MLP neurons of a small language model. Each row is named by its layer, matrix (gate and up: input weights; down: output weights) and neuron, and shows model dimensions 96-351. Each number is 128 + 24 x the weight over its row's rms, rounded and kept within 0 to 255. Numbers have three digits each. A neuron's up and down rows have the sign that makes its largest values positive.
After each neuron's rows, "fires on" lists the tokens most often at its 100 highest values on Wikipedia text that the model never trained on; "fires before" lists the tokens most often just after its 100 highest values on Wikipedia text that the model never trained on.

L9.gate932:147137127110133102108139126101124113141136160147109147086152148123094137125089134135149127160129093129137120156129144104126145112176138102118123131142143157080119136106145115183127140135109154112115169175113132133134175062150159123071102184133128158156114158114112118087109138102113108166134122092165163128111143128113129097142139127130152126124114108154124118126161136103088151125090152131113114115132148109108111105169109141188124113152120156149152155153109122086126099145105123108115129124097191127128139164117141125160146098124113157114111103124143063125118168115104095086125149097137119151134108097153140131168089138180078095126113126139128096171132118149138161169150129142114112132151122142104121078123126114158139116143142132130118128103118178116123133096114166
L9.up932:157130148171169153153147093093131137135111146140117100094100099135125120106097119131118096128200125136151144140145123136191113159174147165190126164154062135106136118108129083142110131144128161163155132192124128134154157080121168134138123166107115132150103093131092123111114132112088139145113129099091128126122137099103134077146136106162125108121113101117145110125135119106115219112119159110131132144208156135139127058159136106138120159144094123158114155122140164141142129118102164129108110085130142115131123142147126122146153119151136138128149133147124109134151164089133102096160107134114127086110125100108099136135141147141111124142157169137113114134108110132152086091108116155127128143169122153120134120112149093172117132144134137151133122149098131128142159142142175
L9.down932:147180104123140138136112055107142140081167120109118142111126139147117118156132108134175127144125121139097116150111099120183118123181112126188168154129101139143110114087130069159139165141162133152094124174100139131128126069114157151150136111127105128127144150137086148138142127117141144136101117094146124121120120112090143121159146114114109135059106131127094129157136119141089147083114128152156086180192159089134132142131116114160096129120081103141117181109125174125129115107118090105126132130100133120114108123129142136195142129165109173129066117170126106131135165153106142111101136152099116113108137102126103126152144126132091120116107155160115139147130132129135131152098084150141135138186121119117138096094167139154158103154181149113129131113124125103147123153141169
fires on: "\n", "7", "6", "0", "2"
fires before: "-", "\n", "3"

L13.gate394:101128110135135141144123163133178089138124132144136136128112123155107105091101116155119133151122109114080108098139152119107103109088171116127137140122108116147090092111117152117150134128132107108117126136129154111103122142108107134096149132115108154138110140113132152101106128126174125101131104152135131092141143130140127171109141155109200081165108153122125098137134101122135137109133126154091139116146128159080102101129106124090091143115115141132116160149133155142157145141080138143138135146107096141134127161148111171164151125106134148114145100118147080091158108143089124207123151113175119174182143128104091123080138130151090122124128100119106143113146134103068100133120177075091088139088130149105132139125139092154155092116118127157067148142154104137106139195127095
L13.up394:091111114131145122110129098121173109130127131132158139125106122123105154151115110151124110158115134139142148156142205073122119152140154107130132095145114160085180138133146122127109131147148101114126111104106139104118102114156093134124137125106102136156131128142100094061152127137155153114095149166107113167141112098121129108106139148130172199136125109127126122129123072145084143127102109123119117147114145106071140140122203122136080127135075088158117180132121069167179143155083159131123110151150109168141139134120130127163129142151135181117141099154132126107144135143119141149150106130158139122159119109135123092105069115120140125153157148128120135155161127142083151140132169141119123106097103138083130136078173096138102187144127138112123118148123099104099153126138115
L13.down394:074099135172128126122152113126129109134144094115157150089116118147143160099095169147141142164125100094183147124113174077094119112128142156156150132107123147115119128114132108146115174115125130125163128102163136114168123102140098072159136146164139137096153142134110156134134111145129073138097096101157107147160136133143151112133110105108115186137123121114148135111137112126098128135064125117157100096112113141143157150138127173121134112101137112142164127109120146115105103165095151115090134138133104134166113141101129122107082100158110102169128127141172112122131134101136158167143116183140147158150104110152149130122119138131128143179092105125127128177138124103135094115138124112148172147113111160103092133126091104099104118115132119159094098120165069137160072142146094
fires on: " ", "2", "1"
fires before: "2", "1", "3", "4", "7", "5"

L11.gate670:119118170097092181136135149140122148098137119079149151144107087153152123111119124132119120110143117151126143102114101069190093138093128145094098131185169107128161145126136142145138112169139111139136141130131141145157167079149112094114141110164157130162146144141165142097106145100115139097131123125144125132161149098147121120160147099114142132116121110091115084116100130089098108116117102092159103130106137128097138156121080126161120156129087120111154133150147134125133088141107123095131082127141141183086142119096120133093145108106147142065094103185124092155174141109101090114155113156129107131115128111095137144106111077115121091149142095162139127091179106122124151143150111161136132145116156152106100110169126159140125150118194146143108099124139111132148161099110101
L11.up670:094089092129159152117133138170100147098141083104165096144148127148133084152136157153082138123134117130123124115113134115136103138112174132142115147169086113135121157156134084092103123131129121111134110122128151091136120104161149106131093127140160116163158104149144129123104078138124159110115102158131087107121142108133139124115140101125161119062162075115133101128089138125119138162124101134127123109124143091090154129103117145149124128150106138144138166104154113109111121154111133170145089151145130114120128132110165116140121185103151123124121081091092103178135140089134127132139132137165141129148113126074103108100171123095154096129109112166176103142133116156165123180158139113156108114145144136149130124097132102113135130102117124125072150159124120108116149084120133
L11.down670:150101127168128130135139157133132105098115126087121143116139107149117100120108091138109131132123121128126135140137148102130144164147179108120147106136117145114146134129152135131140206147163150121163146105111148130133121093098096137111113084122066127159126146136116116119157176175133130149085125135100074120132147136128132108128138142143144142109150140129079090146117141088110145161117111105132127144224127144106082139146143162148134148139109116169131184123119145142109138150094154151114113162101141130136132095105182103119084112151165143169124102119110127141115153109100104131150148155140114134114152139105123115097086137126103138152158150127112118114151151143176140135117150152118172158128102127139097121149124184172161081136111157153100068157138137169151106163118107
fires on: " ", "1", " died", " in", "2", "born"
fires before: "2", "1", " in", " on", " ", "9"

L7.gate952:097077149120146131106139105112141145090119139114178133162104160104130135134155132117153140183115114120104099124118117146177109165125159143091130143160142125122144120077101130136151136149153127116154139110090132170129135136115131138166133130119105106133174147121109115099117093137125140143144121145099141141137134147115167128185133115114155162116063169133147134114148125119140160115151156105101126065141136118066082124128050127104128110096144176098116151127159162155164171106105143114137079154136185102125147134101154134127118110120097115158151137139151121148123131084102088109098145092152138179124124163148123125136121124169136115137157098105169134123117162101136094154140117103173116151177097133129109154133079139130168125142109167148137156117099135105160153130126088
L7.up952:101095132108133129145155158129121129125100102140108149140113101136122163135180128082087081150098082161147117129113171143133145136126144128116138107116153118092105106162094106097142093152099132112138129129127126163126129138148112144118088144128088120117126155128118142124139115089110111133143104138117123142164116132156140159139119116130137120102126210092090118120165120097115125090105144090134119094118123125146142112133150137135118112121116160131179157130111146145118082097100099135126115159121138149129104120140132142094159159128129147107105148175106152150144148146136171138135136110156185124097160160124169111158090077177114139146120125125122119131140134063175090102163095183134126156099152104136087122130152131183164143172105083090083153145135089130158151138151144
L7.down952:147113123186089129158140134093147096119098130125130124109134132105109116142120122137145121194137116124168138122112132104158096147108136180109082122116089125117100139179121126130146156135108124154119148155141146083106124094126121137156116164130109104171120133148163118139121144122122159102106106113139161143162123125147139107162144122132105173124095138148117105140130115127156096145108118130098131122125097093122117148145087139128118119141157141155152056123142153134161139130126141127118083125104160145126149117139149124123133144124110124149149127155148083150125095112134184109101143113143120148106143127112163101123137120132111177155058161137132137123157161103173082188145098126097136141110093134132093098174132109130149139174119164126113141143144123081129115142110118
fires on: " is", " was", " a", " (", " =", " an"
fires before: " a", " an", " the", "\n", " is"

L3.gate964:098115128113137152146165146152126135162112145121136122104130110148102153140115131123126131126107142116104125109101168126182157139156138110164165169120129161152163141068186135114091128165140142088109111128143158122154144129156152134106130153138137060140121136115141163106170142119149121159125138124081135136146118125143095102185119123143139160119141098125124181115104123110130158098129112133123126099131086120174165119124099124132129164120079119083131117109102142086118133128105127145100116133100112146147098133114162116148110089104139131141142099114113088166130092101124129161184160125123079119115148126163137172145135096152135161150100119156136123138087131140100074099138152143109165144110091121147164162113172101115175116106168129114135095128109106150113100132148126
L3.up964:122158137101106125142120122130140126176116144106112123094179158122109087161150111137154102133145105175146149113153119137130129118170159182177121155112107126070170109082150152068113120157131138119152126149122132120091079150160110176082162167155150116148083133147108139126149170113105103123140133103124126144156133125123129143141151132115152110149106105163139153140109111157148108142121142088093154144146084113125122138154094115135152115095123100107131146157139154080122150117101111153119109122105165129092094147141144118114138113083140098138154102136132083193136115136111121094190134114124122096116119145123212106166087144140185158158096136153097101136137120168132112112124141121128137157157130079148114164134165152128170110165126156139138129101138105179149108125103123
L3.down964:136122159115133119121142109144142115092119150097130142119139151124117131117133150103102096133122128147151131154151146110110157143106122132147093146130096123125131138089121149109118094140104139126114129105132105146145104124127160103124147132138135077165142153122121148108173115126124111132127130136063115140146140111142115141171123172088114100121141116156094112117082138145152141128099106108171134100000129121120106110127143107115128124157114132150152095112138119179136135147121130106077106138127119145119145117131134143147151126160142160133143104137126105089108135145116115077069144157128139132153096140129127134153139096141169133125128122143162138110120138125109144125148142152125151115131160122110114118115093156143153134135156148105117104110144115132127138141102149
fires on: "\n", "==", "===", " ==", " ==="
fires before: "\n", "-", "|"

L10.gate856:192111157155172104091122160131124125126131114122110109157100107147080108152135100122057093119095108090100121119146146133093148117141136124139123127141090071080151164091147204140135151152175175146116110100122115122135129142093096125107129161096133112078080126159115125141106161143126128117112108122144101100124134079140138134148140132152085167119102111106145123146097129105140135123121144136100138141067149092135155113110112133161120126141072200091116143140153136130148151123131198130132135097155143127134150162146081111139109143117112162116103127128149110122155121107134172139164110108116114119121093134148133110120115127115126139113106106121099135147136138131140072128121125159114172145163120152155105116114156165125168127159091146117128196150160110076115107111151151
L10.up856:133117081128163106125095106158122116112156177144155125136119122116158112093115096112080113097133124150104109119105125097148121127141125128123122123172164116187151124154091144111137131144114134143163148151123130133141088135108158146131136145101154085108113113137139137112124068106171100097101137087139160089104133146130122141183138131106171120139147135138120134104130146107159152107105131116154156091122161127132103078140148123109138162163096159123100132117164155114159124142106147127151155136140114132156154131072189132113098086143116076129095136106118137154164141175144128181110137149145118152105156125130129134142130126135155157098142116121121100091171151130115079126129113101141161079171153160121120138149119104129133149138119147136164101074149103102137133100110072
L10.down856:122123174123183143113090114131126121110134142156175117166120101128082115121140099132142152110136125109123118156104134165127155132114107094139136099114085104149112150131138153102122088093166121105131144153113127124141154119148135160133093135124157111129104139143173127111094138126137150110103147148143110134114073151091122115121112149084133145143167117134150137130140114141132137141137143141130112152094162123136172115123143111113149126137091173138087151084151148102162121133094154123139098184119108120119141114127114108061096147133117099151084105134113141127179102109101173133124090137175136153123165091147149116081171091138126119151074141139147135187145182096134143108131188131113091119136139130100105130167138141116141132100113119138122126083098149101126136097101126
fires on: " |"
fires before: " ", "\n", " \""

L12.gate371:176164143094077174148139165152099090112129140152124129158185131157117084107182167092114109142098144159123090101099156091149148136112090109122142152094065144155162105141112130146120101130128140123096155118137101115167111163124096105125149126172136152131097118111148141146132118126109148122096124131108108083113108115152119132091147127144135130179149120122131164115111125131120092114110117129108125117145134113139116151166112101157116122182155093124168104137131121092159107124103134164115089103106098139118157115130170149190128124151134116121122120121100123099150110130175153090133141186151130136121105121153122186132141103116133153127149124125101116164184137158128112139092168133127140105111129128140159164117140111104146046141128152164160115113123129099160135171103154
L12.up371:104127151046110115146144152110114125115109194135148113169141121157134125131169120123097082140101150146111120147109126148111128118088137174128149079096086123160122142127135112160126086141152173146126151094133144087155152132107137101120132103146112133136098120142123102095124102117124134096116120109096146119137152121121114127123124100146121099140152148083120118165121154067165144100140140151092145115116129098099155162109109100110127129164118099137108127116122099140133131147086124118138085114144119108164118154095124171173158124089121134114136137098091118137134104135131120147145147129158169111128091117145134126161143177144132113131185122122086117138145150076142178139078100099063103101041142150141134160106190124109083144154120113131119145133075121121139152119147151
L12.down371:112105155064157152139139129082168114104144139138102110123168120139113130090122131124115113134115153062098126144126160138170158122111115186166108143123103155133115097137107096171124119093160168111125118125160117065140121093143114120099145091138140126109111087152152113122110111093121099134099073123131142119119110111134108136149160122146120160145152167168142107157162135104167120117109105144120134131084155090110177131128134122123141142157126127117135115142098131163111127132112157125117132085123131107149082109129095169110107079142152109113119131131103124100144128132162143159160185116137109127107130077149147101120161160117113096095117125095063129149135143113154104152102123077085157092047131084144150140115128113119146125134121157132111148156128106125135126174127152
fires on: "2"
fires before: "0"

L10.gate288:146080110193114101154130114074117074155125106138117088134103124103177099127135081119153120115094179100114091110093156129139103099120124144102109150099162103127127100134119156086097115155117115121146167113115147097160128144135130168182148136118166175113140154127108116125140117085136095152144154118124122085141130116118098152141138135137097099098102098104161123129127139106086145139146133138155132111130202102154125151119142096127120140134183167192135153159096094139161135104136158082130111140127104121104112148156163107129135131180104136137137134152123143119110177131132060131141138123163123120149167141128100132119175141086152127155127157113126148064116146152119180148115128118138120133134101131152118177139104108150106149158106105125075116132216152112122093134113155
L10.up288:149143114114159156146093158135083113148152119107129137154146098130175123130126121100101163160131117127111126139170117126124134180134099108096156094129076085140137087109125161151148120117138097158145142125121161134082118126140138115140112123155127126104125127100169134115118143117117144139100118118134153124121109141150138118155109138151125112110145126132146118129150138152171116154114112170105175096094145141177156105135153103110180149119165136132160093194124162137158079110135121132121113096109163101116149153121079105171110146132158121143137141135136139136103140129117132112154172162143126128159075120163140116140150093096116124135155130107099138160123127121117146114110101100133162109125086113127076128154147116093155165132087119118136121131149139107092121114155139
L10.down288:162119100159136108127130119106134095127125111112168132139088117078151061121140126120162104161106178111110134117123109106148081120132174134088149188114130104149144146135105159082068128145131138111133100134092133149112107130141125153172083131130150163116162148137169128155101163053083152117140119134130146116103127128122112131138163139131120147096109094102144096118162131140139101107145083135133116114115130096082120129133114105099137180177122141160136083105112096102152130143136142112086110139119153144133104167113128113137121096123105116111126173144121206162114117126126114097168106137113139140167122142127128154084156082057130097114128135132120164133102106133110158099136149107120129105149162103108113138136083100119109144127144118110119118142143129123108082109127118
fires on: " (", " =", ")", " a", " •"
fires before: "\n", "born", "1"

L7.gate68:084152200120148109147100159167111121109151110118155118130154108148139133119103138137129168096128125111169124098118120131116110160102151090109146128201091124126124130093099095158092090132131097140078104137100124118139101108127163145129165112138148100188142106117125144140125112137121136132082146182122119142104165136135120131128105110132180105114159140114121107122076137127128108126165159149107135143115133140105094125156105132109115122131143114094109159144142152151166095138120140143108116162166149152127203132124152132157133136141141109105059130129104108097144119132100129130121152103143072163141094139126142137086089105119131154141105120130126140108171118157094089165145134123120133122086165123131174148134134097133115165112117115146090124134112111072119157149125111
L7.up68:068132133093153141169109107129108125092130083142146132110084122149119144135155167113114164136108114159142126133142133153102152114138156147076141124215144129137124136169144106134133125130165112127093125098126174092103088117146124095132118124150101115176154073113128109155112107135134140156135115150140137120119117163118140156088119125152148128131148125123076132131114138169111114188123126147127132180075166091137112129154150146131111168181135150116118153150158161072125081125108127112130157138175136097127124131151152134153141126111187127144098126102127103146179111112105154128156135126118164133182122127115092106116110126094158129148154131116112148116156124105090142115163103117134090135123172147128134127170152132160171149143110130124118115160132111117094100160135096
L7.down68:127123144127129124163128112128086139077137146136116144117121113115100107169103083176096168142149108124118143104130132129140128157121143107131173153142118184131107197110095118162096127099138119124101092124122150105131135125125158129146117109133131147157113122123130134136153070112128086116134140127098103134149108117110127088082117143150143129174158101124121091145136149149135118152161130157107125140193126104122109105110150177137166142128133164105136202125066142148149110116094121131104112128095120152116182124129150109142118108165128155139094145125155094115104118128102161134092118129175148126119094112130127108115113126116132135117146109131146138126183147134131105168153131146107160111147176090124120091156085110150132142143088141200098127134153125132101109167151104
fires on: " ", "2", "1", "0", "7", "9"
fires before: ",", "1", "2", "4", "9"

L13.gate286:122118103123101150123161124135095130118143102095116126128134132091100120094117129151119074156147134161086132082124160143127113103096132139094177148115102170146146128104151120121159144089157135149118137119134131114112111154107137115170126114134145104116067107147122145134152137148170125148126133126097137103161151087161081135143127129150112130159100151111148067112141136154121152179155135118126110109154175137101112124164107156084151097152153106139115119144132138146137090166138139118146160145126154118132133140116106151128073141129147124124079135087135110130174104129134140140173110111120131177139103146074144160099132092134127147162108105125079108122170116104123092110111120127117089143158110149111124090110134179091160179136094139137126115108190142083143129145126110
L13.up286:127156148173166139166080120117166120130120126113129148116096135130087124107128107124129115135133103187168107143132151119130132147126140152165101140165120169100123144147133128140122163132103167134126111161149137130127118121111122121092122182093143086162162166135146131118144121143113119125109150113145132112113132174182128115103111132129137144139132114125125130102130108118139150128106110117126137119138091141140109114183128102145130138172108135143141130125133151141106126117149140126127083157038131143120134144115157157098149113170141135111153128126101166131127158121125050127158135119106115165164130118102137116145166130109138144116081128153143167120119141139140147130094117150099128102128102091140085158140098121137171116166129087078125144148138147116108122135113137
L13.down286:156138112173176117124165107143129120145089139124095135116100143122155187098105145123122108088149114134076145087129110092094165142113143152109095106156121125107150103078155125110133181129149161137168132114131134123107174144107156131086096121114131160136127123145124100147104112128148116113096141109092121137118140114151107107148115120121148141112158125116135122092122170139131093117171141126114154163126117137116100107158173135129093121145122129141121106081124165161127112114153116128163114122132143139117137112106117084096160101104102089138153154115174140101118184150181156167081101137117196122142163168138117102132129158134163085131079110122098116138127175145142122126101120127132122100146102138124170134177108160100141112134137117070125093111121115104116124154171121
fires on: "1", "2", "6", ",", "4", "9"
fires before: "0", "1", "2", "4", "7", "5"

L13.gate41:106117116137127109108150121135098132150091108140135139117141121130086109123145101133115140097147120112137140106139121119092136108148179127135131160122092091109109139107135120121122134137106153159095093104139152144144112173131120110158123143126098155143097132120124124136124122160117111143117111109153158098154103142109147137102114094116108104093115098084105115152133098144137095105142142133130103132016140124152126098125165166133109085144067149142152102140130126122141186132141150100104102122132144110143120159132129123091142129105145148115129116160159081145139124115120142107135133099064163125117118181080108132134164147155165102149123070118098114125090153114117119141105129115117145117137132138153125156142143134097150143161140119133121129139130128066157109156145174
L13.up41:113123162142168128143147085093164146090085153126136132185127112095111133099144113121109121103147141103126112140130113134123150103086144150137166136075175082124139121125141176130117139132143119122091105071133091100092101143150169126093123119163154132086148163136133130122127142123110116139150120141133154110159125121144178133118152115135139088101113138107060146146102108098122111133130118149113099116227128102147133101156155123128082129144116098174186154138098115105119138093131131106137113116119155132136132138132093119092134157134116109119145111070125129117157156112127141122104129120151121111096125118104099156130108117116164127135155140129159159091094130134142146151099125124139106096128107149140134116119124144093128157074121113130134134089129137073107128122076117
L13.down41:135158123120143133137135181123119113113155141148139163088140137126115150188140125145116127137109127096161145125140130165162168105133150101160137127143127134131127124115155180100124116121124105051097117080101150093143124137105137155127096160096142142135116145148149106082130148076119119119157149150129143108135122116158115123124141147112157151093111112129163122095161156139124116133125090121121142135000157127133132133131098118132133079121102150120091132147132112121103142098150117149156145123154118089154136112132132130037116135151122102099110114138092149094101146112134131127139088121142110152124132082142106143103106141124082140128132135140130126127131167147135138107116140142137081138117114111129103110082145147127103152117133127152126105123127111167106129061151137
fires on: " |", " of"
fires before: "\n", " "

L3.gate138:152105122136107135118132098147157132179111085136163095131105119131156098150117138085121101126121136129171082137086122124109113103173127105143136130126134152096155105119121173161093114094150102119142069118132132144145121090138110159138089142144107106128103129116138150126112142115129118117128123115150117169129156148101114134161085158145108186109095088129115185096176131103114128139145153100105154079123133106092146124178120160125152157129174172129143097079104136163158115147106136141177134169115105088138110143131144145134120082137138127118136105095106108143089153158158155151096086143148135129125188116105105131139104106151130123093095132158171119123103155105149103144099132132088138122120105126113133145170109097120114132167143099132069144149125098125146125143148152
L3.up138:112158147117139120115168153125136151114113108162128150162153105130123129147088151104101152123143111132083121163090139117136102146117139124104174097113122172075123103142184068143096132134120121139136150143148120154145126109119115135110105066133120094150139161107107142140132155102063105102162133090141077100116120103121121143147110145132135156077147151079141141130154155112084123141085168118130097107101137142135097158142123118109114104107073129160148133102120134125159103121128132101146143164116137121109159120142138112149144144185201081144185127167090116150130168145126128144121146147105149166090142148144128121154095129108126129113119128139135087088144107104149130170110118171130111123139090121155116108103163109160107120127115127108077141121119108110156076154141142
L3.down138:083143143155149151159144183133101168107085097155161135131109104112131118094173148141109101079137099114146118148115147146117130145118132155117118085139080123110096092114150062148092130129087120161113126134140124112144136133103134111133132095127122085165142152132151136164129141161105110105141136103150136148121175165148122145118118163118154131105155095149131162097147161108087099116120144176120143149110105128123090151184148139114091098149111146145137103100139130139144139108126129089141142133124133108061160131093208074147120148154136149144126106151122118184137159154116181134153124163127103133134134081135128133184114113109166130143108111122169121161121133102183129144104132159130129082138088149125105116118119139155113123193143115127122109153157109153126076113169141
fires on: " (", " =", ","
fires before: "\n", "born", "1", "2"

L3.gate293:109099145119137132152089119165130121163159107148113116139115101110123118113151163098130120132109117131100116130138139110142075165100159123085108172146140146101126108105160123088150154129146103154126119112117136100167100131133109173150112106121137126133130174095106133152151127099129123125163141122116092128110095138179119162109140121125110166163167121110074111121148110123135122061100131125124073099137167120095132123119105149137147127104122175116111111155148118148126127122086125159142122128124129081145092116153103120160111124127132126135151132157114128105137143093096117129124130123145098105124166151123131156114076146135157122138129171122091074093145111127104117116111147103154106165109106110071161152096157095142128164126093147072152107140128089120074115108118138
L3.up293:122118167125097138149122141153122138110135103096133118158127114137151114138116124128140119200111121167107137129110106154132134142141153122144135131131130124133077129094131166107150102169136090148177126108123137132135119122160086101151123136126143072097107136122135129108141104123102113100085156112089117144148121085163138111181109135152132164144133124166160128071132094153169178106089166138164117135126153125126114131104099103168129113093134128127125119166117147107173118150124130121147162118094132130156126144133148149136196126139115165143147100126121118143133152134102133129111112124174109107140111111095121109108115137095135132157165134121101093113118164158141142099133130122088113103111145162115144124191118123153109129131115139152157142098130132100110143172076146
L3.down293:144109162152137152168134093182103121110141129124150175194134082129175116128128108111137106107112093144107113161068134102090148130146169127131105119127135135130094118091137143154091149196151115160130111101121109142150136159104142161141140172141158128138120163135129138117116116148130111151112130146139115121121147140145120150151099104139132139128121134142112133146150129125128140076152084112114122140097166125130128114171136081118127105130103141144186117153132147115151122125120169161123180121104155153148164150125125088127161143101164128128140095146142148156131137107134137122144132138181159120159129139138120125137156141107160130124114108124147108053100133161104087144144110100095113110132119167126136127126111145167120168152103115142125119108158106118154062180135156
fires on: " =", "===", "==", " ===", " (", " ===="
fires before: "\n"

L12.gate710:106101143141140154148151151127130126119138140122101114155097167080153043135099119130112062154123099165153139113154090113103163149119164147107125145113110109153148099109174149133121129092118086121118112132160141106078166099148115149169124117118107112124111130141169143150127144118131134134159116139126104114148157132107114078155102102126159140139111175128161123090135137123129110107108073133124120079183134142142123139113097150130114155089118138107149129127142080106172157078094075139155122132153167140130148155127107139111134107126143168132105123148114106115139170141142142130125139157106105147131141129107154137162135123135146096150102146126160088121118147126136095119139140144096139147168110099089139131078156070154116136135159152133097103149146115098122137115123100
L12.up710:107127123113149129164127179134114141122138099143148123168128076097136113148142135109126106091124101132154148180139139089094123116153142163076146151079156094113097136107130133107149095110107130136108120110115132091141119154124129139145140106118123137185117156141136083150146138139142162122133103124125124114130126160146117140119115150128182100128150116116171098118164116129126121087150081120109147095126131126090131120130121155037115115135122111107170112085182101105172101103109110130109154119170109093073125096120141143105139142118104118092109128129139096169114153143107132102122120086125101156136111167100135157159170131072151133144136148119144166132150101093161111144120150138103137157120141104103151123140124145123145137163136116115147124150114126118122099110074154
L12.down710:098117116134136108093109134143129111139136127135176101128121077142132102140115111124115128118133100140099169118138110111131123103146162153129116127130182108135071147158171123151149116107090161088113152101117132085156135181147065144120152115143112127143163157111144123110130162115155150127137137110094094159144151151148091105145117126103164093142114142146150133123159141116135155099168089135140123098083102119082122121150134112056100119135135102166124104118075123131090127168085188118136114117144108116161147121135138127133170114110117122129123127151108135122081138110130114170167127110152135116134133112148123127135168176094152122149124131119114171121151156123100137107118150129092166106120129163126168093118129140146150154128145094109147164134162109141111107126135082
fires on: " ", ".", " May", " March", ","
fires before: " ", "1", "2"

L13.gate233:137134115126119131131107161135127147171151146129149187168134128143140120093131125085143128137072101143120143115130116110132119137131111144083118111108140138145111155124156150131134157106134119112145164101109151119101141120127147099159111134130113173127104132100148130124140088177142110136089133114160091134109125138111137105127129157109127131112154186122122139119139118133159127115091166141121125104135146122163120143120095141123115096148109148114130140148155148170141121152143079165095117126155127080127180135146133126126135097057155142103092153086099144131127167135121119107128154121148071136119094096128147093152113098148091125128124117139108153117160104124161153106081159097144093076134149157128090127067135132138158107099140072096121099128113129079130137136094134
L13.up233:146122123127130132125125103099133137104110174134110170129166120118108168158158079163113141178123120103143121143129117097137145181149101179168177111103108164138105120156087129152122153067134146102145119106105081118143114123143113184167080131131160178166103130113125126105134105128164118114144140108137123086116141092145097098139128129147087150122152134117101136154150086106118140107113133142126131145154096108097138142131141120099170128136118125120129107108107117165136161170169152148140105153142126075126135134109122132102143132119113166099176094174118124131151155110130118140098144121122134130121094127115109120112135143122122104149166113141126123128161107121104114128076111070105138110088134129139113135125163085133173086094096145136096111102154111113131167119081147
L13.down233:149149146111127169116131110117117171168128117126097111147126126112113135149124104139167137186097109118112073152086168125166113156132143104165131121112083153137128159158155096103121143156163085127134128138140111132080108125145127125168155139140147149116136137130151112125165110124180099139124116141146129066152107123144105151147123122145128094130123184133173106164119160128088151144104147123160112127189131110153133154088141139113116147122113130127119090150130121144110122204135123153121157075133104071119120106134090149154150104150152106121116156159121127156124140175131153101146092148142105131117106119127141164146110095100102137128114113109127116137134122138129101125127125131144115102118147143150132114104160129145165151145131153133105181147091134142135115134146126
fires on: "2"
fires before: "0"

L3.gate173:129164132103147151130154089149106090126163177100116102097132160089122095158170131130109092145141159090112115102099143157119079152103129101168153194127157102147112119116156096159136093124173098141104124093131078075120095155137103115143118131129141126159122106123142125086143140136123129120109110128123102124104154137131140114112137144121137115125131122118138106131133130179127138167134162140100159109126162181098132107134122112124096156090130109124140100138151163159124135147114105118110120140126116099157114133128114106128093132166144127099136108082115106115145128116148155136130143110109105113127137129103092106120078058115125164128126129101136132109133145089094152109172155149122107165105114152149147081148108120113134090158124114100138128133115150058140165125111126
L3.up173:118119122133125181154113133162127092134161117080164119131144163116190101072162169133093128148159103112106129087123148106136087171107152138117129175106120124125147095118162098151171133136104112080093138096106111116111132109107130139103168151149107131158165127102100105120167094125143134148112126129151122124121157089141119098128143126139152115122100116125133113128133126151151095115133181141125158158147155150118107141119143144143156114148100110107166152102126125135163075138125148166162099142078141138141153128102123099154147129129162158142134096105075141118143147158120118104125114133133087134176162128083130109089148094075131164142095186122151110113123133120129113130158109126150149115143127180156120097134127127125114156142129136099096104175099111130177149127120140
L3.down173:144130147149172134113162141099115129114108123099129181167126120082119069100108118159100096129106104087151124115098132113099125170114130120106177110144085148124166134135100123137129174151165133123130145093146143099130152131105170115167153111163075103188113155088133102176130142126105094105133127109118146107111095144154144097149098098079114136106136153134114157142080131133146154147144092153143134163096083156164121154128150122080099132123112086152137137143140149161145146172109115120110124154089094137125116136118133134160090099136143124128133126125170126117146165132140138118120110112176159119094119135119134142062129125146116119156114098148092112129131135152136139120119132161134155105163163150125139136112127117150096162163071114125120105126126154088172122153121111
fires on: " ", "2", "1"
fires before: "2", "1", "3", "4", "8"